MLP neurons of a small language model. Each row is named by its layer, matrix (up: input weights) and neuron, and shows model dimensions 144-207. Each number is 200 + 20 x the weight over its row's rms, rounded and kept within 0 to 999.
After each neuron's rows, "fires on" lists the tokens most often at its 100 highest values on Wikipedia text that the model never trained on.

L6.up499,161,189,198,217,197,216,221,225,197,198,188,205,194,218,167,182,205,184,187,206,211,202,195,170,241,184,177,223,196,201,226,193,209,171,210,187,206,170,218,200,192,211,193,216,205,171,196,214,242,174,181,191,171,217,197,212,172,199,206,217,223,185,227,215
fires on: ".", " |", "ra", "ent", "e"

L6.up1251,222,187,207,210,222,203,211,189,208,203,209,203,200,152,177,186,193,171,221,230,200,187,214,191,245,211,180,224,198,170,215,201,206,190,204,238,213,212,184,248,211,197,148,170,198,225,199,186,238,183,192,234,192,242,214,217,221,196,201,217,199,193,160,196
fires on: "0", "n", "1", "oll", "le", " him"

L6.up1026,182,210,219,204,216,184,207,181,197,213,214,158,194,190,210,202,193,175,213,222,186,240,186,206,210,190,243,213,210,229,214,231,178,205,205,242,183,210,220,222,210,208,184,210,180,152,224,215,214,202,200,217,193,184,202,213,236,200,203,209,205,182,216,194
fires on: " of", ",", "ra", "L", " 3", "te"

L3.up944,203,187,171,222,188,177,213,203,208,225,201,177,202,190,192,206,163,196,213,181,196,188,200,217,170,201,250,179,190,203,195,199,225,219,210,181,196,202,164,232,234,181,205,201,190,211,171,209,193,210,169,201,212,223,204,193,177,207,201,208,198,229,181,194
fires on: "s", " left", "th", "ath"

L8.up696,217,184,189,207,225,202,221,194,194,204,188,222,180,205,210,172,180,188,190,216,185,208,183,178,209,194,215,225,236,204,234,207,190,201,232,223,199,187,178,233,169,172,213,198,249,198,166,191,192,216,178,170,199,215,227,224,191,180,171,175,220,169,180,213
fires on: " and", "/", " p", " J", " P", "ok"

L7.up584,184,229,188,155,213,241,188,195,233,235,181,213,183,178,185,179,199,223,182,196,194,189,192,196,188,187,186,172,218,198,192,192,225,216,203,175,191,195,225,197,205,213,183,204,187,195,191,184,206,183,185,162,215,244,256,227,195,193,190,217,200,216,177,206
fires on: " t", " T", "-"

L3.up59,227,194,200,139,202,206,179,198,197,232,200,203,230,196,236,208,187,184,242,189,228,201,185,231,229,198,144,195,185,221,212,196,204,229,199,183,227,202,200,206,186,210,220,205,218,188,213,200,178,227,194,162,194,237,218,231,194,211,207,174,209,205,183,181
fires on: "|", ";", ")", "-", " and"

L9.up907,217,184,170,187,202,182,211,190,181,208,185,178,204,194,211,187,198,190,207,217,194,195,206,190,196,212,227,213,227,208,201,197,213,181,219,245,189,193,239,216,222,187,172,190,196,206,202,173,234,205,186,172,183,207,188,210,192,165,233,206,202,187,221,173
fires on: " (", "(", " \"", " [", "["

L6.up97,190,164,220,151,177,205,227,186,190,186,208,225,189,218,214,184,212,193,216,197,178,195,214,205,252,189,212,210,211,211,207,253,171,226,218,170,200,181,220,201,177,214,144,207,208,205,197,200,235,219,173,206,193,204,203,220,220,153,235,195,214,188,183,194
fires on: ".", " un", " band"

L8.up343,191,201,188,197,211,185,233,195,172,194,193,214,220,156,200,215,207,166,221,196,219,240,213,150,180,229,216,172,209,205,220,202,179,214,202,198,183,183,192,202,192,149,223,230,196,193,212,178,219,187,217,193,180,226,208,222,232,143,191,199,204,183,223,197
fires on: " the", " and", ",", " of", " for"

L8.up344,193,182,151,188,228,194,216,195,185,218,220,214,197,196,200,208,192,215,210,187,191,194,184,196,187,185,242,172,201,185,194,151,212,184,186,233,235,194,194,206,201,207,220,157,179,193,193,231,227,194,180,215,197,205,226,219,192,204,201,189,209,184,181,188
fires on: "it", " in", "-", "in"

L6.up6,187,175,217,222,210,226,230,200,206,200,201,223,187,177,232,203,189,205,175,184,221,196,199,213,200,176,240,192,182,184,219,197,224,250,195,209,200,194,189,218,181,214,210,189,237,201,182,181,213,166,186,200,190,193,181,201,212,187,191,193,205,195,183,209
fires on: "z", " the", "-", "h", "c", "a"

L6.up32,199,165,198,210,171,237,195,214,202,217,187,204,183,221,229,207,185,222,211,201,177,212,178,233,228,213,224,201,249,231,208,226,230,228,210,205,204,197,222,229,199,196,157,180,182,179,197,174,222,217,227,207,175,210,207,207,233,204,188,232,228,198,155,198
fires on: ",", " not", " to", " find", "ed"

L7.up1103,177,185,185,185,167,200,213,224,212,194,162,206,186,216,213,184,184,201,210,186,193,194,224,212,160,224,208,171,216,212,198,190,177,199,196,175,239,212,239,163,204,198,203,182,199,210,218,200,227,220,184,177,196,174,177,225,216,189,219,198,205,243,204,189
fires on: "O", " O", "ou", " 1", " o"

L3.up596,201,193,201,191,181,182,200,202,193,204,204,203,226,220,190,199,183,246,234,229,232,189,193,193,184,208,209,233,218,203,180,183,235,194,223,188,229,198,187,197,223,203,193,220,198,165,197,192,204,208,193,203,170,214,223,219,186,183,233,217,232,221,232,217
fires on: ".", "\"", "\"."

L3.up35,229,212,195,202,226,195,221,201,205,226,202,181,213,179,206,197,172,203,203,192,214,211,190,171,225,214,218,207,221,198,210,209,229,216,181,215,225,184,211,200,157,193,228,259,202,204,169,148,191,200,228,184,187,237,182,210,193,206,197,213,218,209,202,182
fires on: " and", ",", "p", "P", "á"

L6.up614,203,209,165,238,176,228,247,177,203,184,196,154,183,206,167,190,183,200,228,192,173,211,238,202,228,203,194,194,230,249,211,195,207,207,179,185,182,200,223,229,267,191,201,225,206,177,205,209,217,155,208,232,199,217,213,201,184,154,183,202,205,190,188,203
fires on: "al", "el", "'", "é", " and", "d"

L3.up631,171,147,209,193,223,218,197,219,174,259,191,216,212,177,217,179,194,208,219,231,172,194,179,237,193,231,233,185,263,219,216,190,205,210,216,207,192,194,200,193,194,225,200,199,202,198,196,155,233,212,209,201,192,199,196,196,212,186,174,186,241,195,211,200
fires on: " |", " of", "\n", ",", " are", ";"

L3.up742,217,170,175,153,196,190,203,192,198,211,198,213,182,203,181,223,179,186,189,189,209,225,219,198,219,191,220,167,214,230,204,231,226,224,202,225,202,194,205,200,189,179,203,171,188,198,217,235,207,187,214,205,195,205,236,222,224,193,198,202,171,173,191,205
fires on: " L", " D", " P", " CD", " G"

L3.up832,163,177,217,224,234,194,211,214,176,208,181,229,201,193,188,175,193,194,261,210,208,201,213,173,205,204,196,217,253,206,226,184,201,216,208,205,190,211,201,219,218,224,170,205,193,191,179,204,233,212,225,169,188,210,217,210,219,171,174,201,229,212,201,195
fires on: " of", "ing", " to", " for"

L9.up288,216,185,180,175,211,189,219,202,181,203,197,202,193,190,213,189,192,168,193,193,197,199,227,202,213,186,203,189,229,207,205,229,195,188,208,219,217,210,215,220,205,173,197,159,207,201,208,183,216,232,199,192,224,191,215,233,244,157,219,226,169,188,191,181
fires on: " \"", " Mc", " (", "199", "\"", " F"

L6.up212,213,195,218,191,186,199,176,213,212,241,206,221,210,191,223,203,160,219,191,218,184,233,218,194,234,182,185,178,212,201,213,234,198,235,189,219,217,197,194,193,186,172,200,203,153,179,209,198,209,198,168,219,185,208,192,207,203,183,192,191,210,207,179,224
fires on: " and", ","

L9.up711,214,188,208,187,182,193,166,192,195,224,199,223,192,203,198,205,202,206,224,228,201,193,198,185,214,181,197,214,235,241,180,177,183,239,192,229,180,193,192,184,193,176,196,198,214,186,206,214,225,151,219,175,211,209,200,196,238,231,170,201,178,190,204,203
fires on: " M", "l", "oc", "ic", " Luc"

L6.up681,204,186,177,213,179,197,184,203,179,251,194,200,218,217,215,184,188,248,252,182,213,201,202,202,174,210,209,228,219,180,190,176,223,202,215,213,194,192,202,166,162,196,177,208,214,187,181,179,191,171,211,172,166,188,192,206,185,233,200,174,189,221,201,221
fires on: " or", "im", " and", " sugg", "."

L9.up902,221,201,194,163,198,213,175,184,204,198,166,204,231,194,172,216,190,207,213,223,218,166,182,225,187,203,203,170,262,195,212,166,213,185,226,227,200,220,199,190,211,251,202,175,196,198,208,197,205,159,185,181,172,198,200,241,229,185,202,183,193,218,198,197
fires on: " |", " May", " March", ":", " June", " November"

L3.up745,202,180,200,175,186,222,185,200,170,237,192,250,197,224,233,202,208,186,202,207,201,192,197,237,185,201,206,159,211,218,194,189,222,210,208,209,215,181,221,196,190,224,194,202,240,179,206,167,215,189,163,189,184,182,179,215,205,174,187,193,219,190,167,204
fires on: ",", " and", " or"

L8.up796,162,185,186,196,174,221,224,184,186,203,193,227,210,183,213,208,188,167,220,209,213,203,183,188,200,211,219,216,195,196,230,233,168,172,212,201,206,157,205,221,196,193,196,184,197,181,193,195,266,208,210,193,193,207,217,205,193,172,210,187,200,219,180,207
fires on: " s", " the", " an", "al"

L9.up569,219,195,176,173,224,179,219,204,225,182,187,219,155,217,178,203,197,178,217,216,186,188,190,190,226,182,170,222,253,173,189,225,208,199,202,144,168,185,218,232,232,212,229,229,180,200,225,211,219,155,194,216,196,234,211,244,225,189,209,185,198,213,196,214
fires on: " after", "-", " when", " sp", " if", " After"

L3.up75,187,167,156,198,172,226,179,184,217,207,202,206,188,203,165,220,195,218,228,182,225,168,209,199,191,234,225,165,219,215,213,196,216,205,199,213,178,200,186,195,206,208,168,203,207,179,187,184,202,193,198,189,180,205,205,218,189,159,194,185,222,205,166,216
fires on: ":", " |", " both", "—", " $", "|---|---|"

L7.up443,211,213,196,188,189,206,151,206,194,191,162,198,216,175,228,208,177,203,200,192,197,202,220,157,223,170,239,189,228,212,230,217,232,210,213,216,222,182,210,178,212,196,192,203,215,230,211,202,215,170,172,189,188,191,221,220,205,204,198,176,174,217,220,202
fires on: ".", " ", "id", "at", "al", "ad"

L6.up553,207,207,191,185,177,187,206,173,177,223,191,189,181,180,223,181,177,181,191,174,218,211,198,216,192,188,255,229,191,202,217,217,242,204,196,206,226,194,254,246,227,216,188,189,182,177,180,218,267,246,209,212,187,187,221,201,212,190,185,216,192,210,193,182
fires on: "-", "\n", "9", " 8"

L8.up572,195,189,148,170,188,206,200,196,194,201,212,208,215,183,208,174,153,194,210,187,172,224,206,179,228,196,192,173,167,206,212,193,190,199,210,216,216,188,196,219,188,197,174,191,195,207,207,165,213,230,231,169,205,226,216,207,241,185,167,195,181,184,190,195
fires on: " M", "r", " All", " Al", " Jr", " S"

L3.up1025,213,203,182,170,206,191,228,203,195,245,195,200,201,194,193,205,203,228,248,199,197,187,201,225,207,237,177,193,216,223,197,197,198,210,211,175,221,240,188,185,172,205,210,244,170,160,219,142,215,175,203,168,198,185,153,202,208,213,187,222,223,179,215,213
fires on: " =", " /", " born", " is", " (", "born"

L8.up1204,194,204,184,155,208,192,187,186,193,247,166,239,194,172,180,201,212,213,217,204,214,209,212,190,200,193,198,205,205,191,190,195,199,177,195,191,215,197,230,194,224,210,225,209,208,195,220,172,184,223,202,175,214,247,231,224,232,204,191,203,190,211,215,205
fires on: " there", "$", " T", ")", " t", "-"

L6.up778,204,190,216,191,169,188,185,206,186,238,170,195,205,185,206,153,150,223,201,192,182,254,183,184,175,244,191,211,191,188,200,201,190,223,214,213,226,163,182,214,163,165,173,176,191,181,176,199,204,208,192,187,182,197,222,208,192,194,196,198,205,199,200,217
fires on: "p", "ot", " and", "d", "it"

L6.up703,199,175,167,189,206,211,194,207,213,234,201,195,175,215,196,191,187,198,229,178,168,237,188,200,205,215,229,173,206,221,229,240,162,227,219,222,195,217,163,222,225,186,195,182,168,171,189,214,213,200,225,179,213,186,206,227,209,201,195,191,212,171,216,202
fires on: ")", " D", "oubles", " L", " Team"

L6.up257,150,182,172,216,170,216,202,221,181,182,191,207,185,193,194,149,201,210,200,177,160,211,204,199,210,227,205,160,203,229,199,187,219,222,195,172,217,195,204,212,232,200,196,214,195,164,185,208,210,172,182,191,203,217,238,214,235,186,225,202,207,179,185,180
fires on: "-", "ing", "ed", "ak"

L6.up557,199,191,222,169,170,190,226,176,177,193,193,201,223,190,256,197,177,206,229,181,171,200,194,200,252,201,195,209,239,222,208,195,233,186,196,214,236,185,218,219,194,229,151,231,203,184,166,194,238,195,201,208,171,194,202,242,205,196,200,174,198,184,164,186
fires on: ".", "\n"

L7.up1140,209,147,153,225,232,188,197,182,201,214,202,192,191,213,177,209,201,207,235,194,166,226,198,185,206,230,259,205,235,198,218,175,200,176,232,251,197,204,193,190,169,207,173,174,177,170,197,171,220,182,214,197,189,196,183,203,195,198,197,206,223,145,198,182
fires on: " in", "in", "\n", "t"

L7.up1097,175,181,230,216,171,212,195,187,186,232,173,200,202,203,160,195,179,215,203,169,162,212,240,169,247,195,192,201,194,187,219,197,222,233,199,207,216,154,240,230,164,207,172,223,213,186,160,213,243,187,183,180,182,207,215,199,199,193,210,205,211,147,245,215
fires on: ".", "-", " |", "–", ","

L6.up353,206,205,174,212,177,210,226,215,178,217,182,194,189,199,182,157,211,194,218,147,186,191,198,193,191,192,180,190,197,197,205,186,213,242,183,164,217,207,223,202,190,196,184,179,188,199,181,191,211,175,182,160,208,201,190,215,182,186,188,208,223,170,210,216
fires on: "-", "ed", " /", "id", "st", "rd"

L3.up1021,193,198,193,220,239,221,186,196,163,240,206,202,208,160,215,184,198,213,227,181,181,194,182,225,243,179,181,219,209,235,201,190,202,231,203,194,193,177,220,207,190,203,198,180,220,180,195,218,205,163,204,186,208,192,184,222,230,211,202,223,185,195,205,213
fires on: ",", " =", ":"

L3.up528,208,195,223,163,165,195,212,184,176,210,201,199,185,185,231,164,190,205,213,177,178,210,162,241,188,202,207,187,201,230,183,215,213,149,197,187,186,195,231,204,192,192,198,225,173,175,232,156,238,156,218,211,188,193,191,204,197,199,194,216,218,196,182,198
fires on: " October", " May", " September", " January", " April", " March"

L7.up970,198,217,196,172,224,234,152,199,198,191,211,223,214,179,242,195,196,168,229,161,176,210,212,206,225,188,193,159,187,222,221,199,213,191,193,218,231,206,201,193,196,213,202,169,227,217,209,209,206,208,165,206,197,207,210,228,222,192,191,192,204,215,167,200
fires on: "and", "at", "ad", "ud", "ot", "id"

L6.up637,174,201,223,221,214,208,189,243,160,219,194,208,211,184,178,192,195,176,221,172,216,223,179,221,194,235,194,208,249,224,207,236,188,251,203,183,198,180,223,226,198,181,192,159,187,187,230,195,226,178,211,185,191,243,210,215,222,198,197,222,193,188,224,227
fires on: ",", "born", " but", " known", " and", " After"

L8.up95,209,203,208,185,155,213,215,208,162,200,195,211,198,159,214,176,168,188,188,220,195,223,201,223,205,196,224,217,229,192,216,234,178,213,206,177,203,191,215,190,194,189,225,213,203,177,207,207,200,212,211,233,200,213,213,201,203,184,203,191,192,194,191,175
fires on: "\n", " re", " un", " E", "-", " self"

L8.up751,203,213,201,207,199,205,181,195,206,209,193,187,201,202,164,194,188,200,183,184,218,188,179,195,202,156,227,204,193,199,209,196,233,180,214,266,214,206,158,215,242,189,177,212,179,226,172,190,199,186,244,186,211,192,196,212,189,219,207,192,183,175,210,198
fires on: "|", " |", "\n", " 11"

L9.up602,190,189,164,186,207,165,195,203,225,177,182,213,201,212,191,203,189,188,226,159,211,201,177,213,213,188,217,179,205,209,225,215,188,201,220,223,189,226,171,210,211,179,197,216,191,172,210,191,219,202,208,200,195,258,165,188,223,200,209,228,195,176,220,225
fires on: " L", " D", " G", " l", " d"

L8.up485,219,193,205,211,177,189,177,184,217,189,193,215,161,193,191,174,160,207,198,181,177,205,213,170,185,201,197,198,231,220,202,202,185,223,190,219,202,227,200,177,176,186,194,186,193,204,198,152,189,176,190,163,176,191,243,213,185,208,204,207,180,220,206,194
fires on: " D", "D", "d", " 0", " d", " 7"

L3.up718,216,201,189,212,176,243,186,261,163,241,206,202,196,198,190,195,201,166,158,208,210,239,180,218,227,237,179,193,212,216,206,196,199,183,170,222,196,194,226,202,205,235,196,185,186,197,232,207,244,205,217,178,180,210,206,218,191,178,169,219,162,161,225,216
fires on: ",", " before", " February", " July", " March", " August"

L9.up411,188,221,209,193,200,200,189,203,222,197,208,197,176,213,245,203,184,204,221,204,193,208,209,208,237,194,208,224,210,215,214,204,191,205,225,148,208,196,212,238,207,199,229,179,162,197,232,218,215,174,225,173,186,201,177,209,189,176,178,203,197,184,184,193
fires on: "-", " R", " sp", " L", "–"

L6.up865,203,212,216,183,177,178,213,211,206,193,173,201,192,186,196,168,184,176,175,172,197,217,193,224,176,168,219,210,219,174,218,193,226,209,198,185,175,201,210,216,181,186,182,197,227,211,186,175,227,191,202,194,200,206,206,233,213,164,199,186,193,206,213,192
fires on: " the", " p", "b", "c", " l"

L3.up797,205,210,208,173,191,194,194,216,212,220,179,204,177,202,185,182,194,185,229,188,198,216,209,193,167,193,239,202,186,181,195,231,205,222,215,193,245,187,172,188,205,234,184,193,212,194,200,192,198,211,227,209,188,223,218,203,176,197,235,191,256,224,227,236
fires on: " has", "%", " have", " had", "ly"

L3.up1102,183,195,179,233,187,192,223,190,200,195,209,190,198,194,202,196,206,193,207,193,209,223,153,182,186,226,216,221,209,224,198,189,199,215,187,199,216,202,182,208,191,199,181,157,186,167,170,204,202,200,212,212,177,194,211,193,201,168,226,228,204,207,214,232
fires on: " the", "\"", " and"

L3.up491,211,155,182,197,202,207,200,231,192,181,217,189,205,152,155,175,187,181,188,172,205,225,181,174,227,219,148,192,192,229,203,221,209,218,194,229,217,167,204,244,193,209,207,173,224,194,194,216,213,174,203,202,191,211,194,208,210,190,198,204,176,190,193,181
fires on: " the", ",", ".", " The", " Most"

L8.up384,185,175,223,224,194,247,198,190,192,248,181,228,204,203,184,199,169,209,230,183,168,190,203,233,197,214,228,202,215,223,197,201,218,209,224,194,218,173,219,221,166,199,185,223,198,199,199,202,210,212,204,206,164,205,224,217,240,177,216,205,202,156,217,213
fires on: " |", " and", ";", " but", "anted"

L3.up791,188,181,199,169,200,243,177,207,218,208,187,191,205,191,187,208,216,205,195,191,225,204,186,250,196,245,222,183,194,235,202,240,203,212,191,199,211,173,206,195,198,198,194,184,218,178,212,209,212,210,189,220,203,220,191,205,217,212,177,201,237,224,196,201
fires on: " (", " career", ")", "ife", "ism", " education"

L8.up933,224,156,149,193,179,215,190,184,175,190,195,221,195,187,213,201,183,206,202,243,209,197,220,169,199,213,198,220,233,196,210,201,220,204,219,189,201,176,224,182,216,215,199,208,207,186,207,181,183,202,244,180,152,198,196,212,199,216,191,197,201,186,195,221
fires on: " S", " |", "|---|---|---|---|---|", "|---|---|---|---|", "ut", " M"

L3.up605,178,185,227,249,210,205,231,183,207,252,185,187,198,188,203,199,157,194,207,151,148,199,180,196,231,219,245,219,220,172,207,174,191,193,211,209,216,193,192,227,189,186,196,207,223,209,187,176,212,226,208,211,200,171,200,212,211,220,182,227,241,204,192,203
fires on: " has", " have", " cl", " Be", "isc", " Ho"

L6.up799,189,204,195,222,221,200,214,223,153,188,191,221,216,172,165,186,185,198,203,184,216,202,169,207,217,200,192,207,226,215,185,173,221,177,177,217,235,189,180,228,212,221,205,189,197,190,212,212,216,182,202,163,183,186,177,211,214,209,177,236,203,201,211,220
fires on: ",", " September", " May"

L8.up86,209,199,209,198,200,196,172,163,203,181,174,187,207,181,235,193,191,183,233,224,213,191,179,195,190,226,220,173,216,213,188,194,229,187,228,182,189,212,182,180,195,192,201,186,194,147,152,178,215,181,215,207,222,214,204,226,197,208,174,189,246,158,194,221
fires on: " T", "y", "re", " M", " Sh"

L3.up462,183,184,209,168,197,230,209,192,172,235,194,183,204,181,176,147,197,187,203,187,214,211,173,231,197,237,183,175,199,207,207,212,152,213,196,193,238,209,204,196,206,205,199,203,179,183,200,192,201,196,180,189,204,198,197,220,216,194,181,216,226,178,182,199
fires on: ",", "ure", "-", "ive", " Television", "ories"

L9.up697,207,162,194,178,170,247,177,205,167,198,181,199,190,172,193,211,195,197,183,192,197,188,174,203,195,181,214,183,234,200,219,191,209,193,197,222,201,218,184,216,156,173,168,178,196,195,173,182,221,182,210,221,200,208,179,208,216,186,196,207,209,208,217,215
fires on: " to", ",", " by", " w"

L7.up545,192,208,172,184,209,199,200,180,228,227,213,177,208,207,165,155,174,193,230,208,200,210,224,186,230,211,182,204,222,207,226,207,173,203,221,206,185,172,233,226,212,205,190,195,182,179,168,187,216,199,220,225,208,236,195,242,214,191,192,197,211,170,187,196
fires on: " of", " and", " &", " The", " for"

L7.up285,199,179,223,180,179,195,213,188,213,198,186,197,182,190,250,165,165,188,218,204,225,185,185,206,212,193,207,223,192,174,213,225,185,203,225,199,226,207,197,202,231,209,200,217,200,175,169,188,231,208,192,184,179,214,193,191,208,190,216,222,224,214,175,191
fires on: " and", " an", " the", "ly", "un"

L7.up1241,188,199,194,179,184,218,212,204,179,251,184,221,198,197,204,204,207,196,198,216,181,218,203,251,213,204,208,186,177,207,195,217,228,183,193,172,184,187,210,183,186,201,227,202,209,179,211,200,213,186,231,199,224,192,204,240,229,194,217,210,253,212,178,190
fires on: "\n", ","

L3.up1223,183,203,222,210,224,198,205,234,172,198,176,242,196,170,163,154,179,197,202,223,204,180,179,206,203,222,200,222,233,186,209,191,158,170,206,202,196,236,196,209,175,206,199,182,211,179,166,195,202,174,210,204,192,184,181,184,198,189,200,198,177,191,212,204
fires on: " his", " of", "'", " for", " her"

L9.up939,180,195,192,180,219,190,191,207,224,221,192,194,202,167,157,208,195,200,199,195,193,191,196,221,218,183,185,169,200,173,190,236,228,258,189,181,161,215,201,194,205,186,209,180,229,222,201,179,243,193,197,157,207,216,158,193,233,182,191,236,221,200,178,189
fires on: " and", ",", " b", " along", " was"

L3.up262,202,178,192,219,194,194,209,199,201,202,203,193,205,181,207,163,211,201,237,182,174,183,189,193,219,203,151,198,210,229,210,228,201,196,238,197,227,221,201,202,168,183,177,203,252,193,181,184,204,198,192,162,192,192,187,192,203,188,201,186,231,158,206,202
fires on: "d", "rew", " York", "x", "ree"

L8.up1047,204,207,163,210,245,193,226,209,235,206,162,178,181,171,182,212,183,189,176,211,190,213,181,184,219,194,189,212,210,213,193,220,206,168,217,247,222,192,188,184,242,187,217,191,216,219,189,190,232,177,189,205,175,226,223,213,202,219,171,229,197,177,206,195
fires on: "–", " |", " age", " of", " time", "|"

L3.up82,197,215,181,202,216,204,237,196,198,204,210,215,171,189,197,169,218,213,242,198,215,213,174,211,195,204,212,204,220,219,204,180,186,203,223,241,188,131,174,225,175,229,189,182,209,182,191,192,229,208,187,186,191,214,219,221,226,154,188,183,196,227,184,180
fires on: " of", " Candidate", " |", " not", " princip", " most"

L7.up78,190,158,203,170,230,183,201,179,212,230,181,178,177,206,221,211,215,230,258,214,233,206,210,210,196,226,194,193,214,192,202,174,198,200,206,197,177,206,223,203,172,180,201,228,184,204,169,210,211,183,203,213,190,192,193,202,249,173,217,227,206,202,177,187
fires on: " and", " \"", " or", " it", " its"

L9.up237,173,191,215,208,167,199,198,181,193,217,196,162,191,158,252,172,182,184,192,175,186,219,232,217,237,210,198,211,205,215,236,200,202,180,187,206,198,200,234,201,162,178,183,220,227,173,225,179,213,224,205,191,180,241,185,209,242,186,185,189,193,208,226,204
fires on: " and", ",", " to"

L8.up283,208,222,180,205,185,238,220,187,192,212,178,189,178,178,201,188,142,210,198,181,199,199,161,223,192,203,182,197,222,222,213,186,218,168,199,213,221,211,237,215,167,203,214,199,205,191,193,201,187,240,221,180,199,257,213,232,232,203,184,189,227,219,195,204
fires on: ",", " and", "j", "p", "d"

L7.up647,213,179,169,194,176,232,221,185,210,186,172,195,212,194,218,221,186,204,242,227,191,211,191,220,197,211,182,222,187,215,198,170,225,244,186,172,222,191,198,216,209,204,183,157,168,141,195,169,233,157,210,201,215,242,226,185,191,195,194,196,173,153,163,203
fires on: "m", "t", "g", " def", "al", " and"

L9.up1011,199,231,228,193,212,210,208,213,209,186,192,224,199,166,205,188,205,187,211,211,200,218,202,199,235,192,226,193,212,231,225,178,198,197,192,193,230,163,227,242,168,215,184,191,167,178,195,213,186,224,206,218,177,182,227,217,229,158,207,192,214,181,192,217
fires on: " r", "j", " g", " R", " red"

L6.up111,198,204,192,218,182,185,198,175,182,239,188,164,203,202,191,192,183,209,210,203,194,204,191,212,191,227,217,236,244,220,212,210,200,197,216,200,193,222,247,214,199,186,176,221,178,165,181,184,243,203,188,205,198,239,221,193,245,205,216,233,244,162,205,185
fires on: " and", "-"

L7.up436,195,185,194,189,179,214,249,227,187,179,204,193,192,201,233,188,206,183,198,177,205,187,195,176,208,210,198,194,207,187,216,236,218,220,202,167,243,158,221,223,201,211,206,182,197,192,196,218,240,206,200,198,176,199,202,212,215,161,192,220,217,203,227,190
fires on: "-", " d", " or", " un", " and"

L3.up441,217,201,244,200,189,225,179,208,145,184,190,182,217,214,189,201,215,198,219,179,204,209,229,175,208,213,175,222,219,185,210,129,212,200,172,210,218,151,162,226,196,229,221,211,194,210,197,168,210,186,219,160,194,188,195,225,215,199,190,215,194,185,192,180
fires on: "U", "y", " U", ",", "od", "O"

L7.up412,182,206,241,181,185,179,212,198,176,229,181,191,191,216,223,226,196,193,205,214,177,235,202,207,219,208,234,192,242,210,195,231,184,192,200,215,209,201,209,215,170,214,214,209,139,188,196,184,228,218,243,205,187,199,215,209,245,152,161,225,199,197,187,227
fires on: " and", ","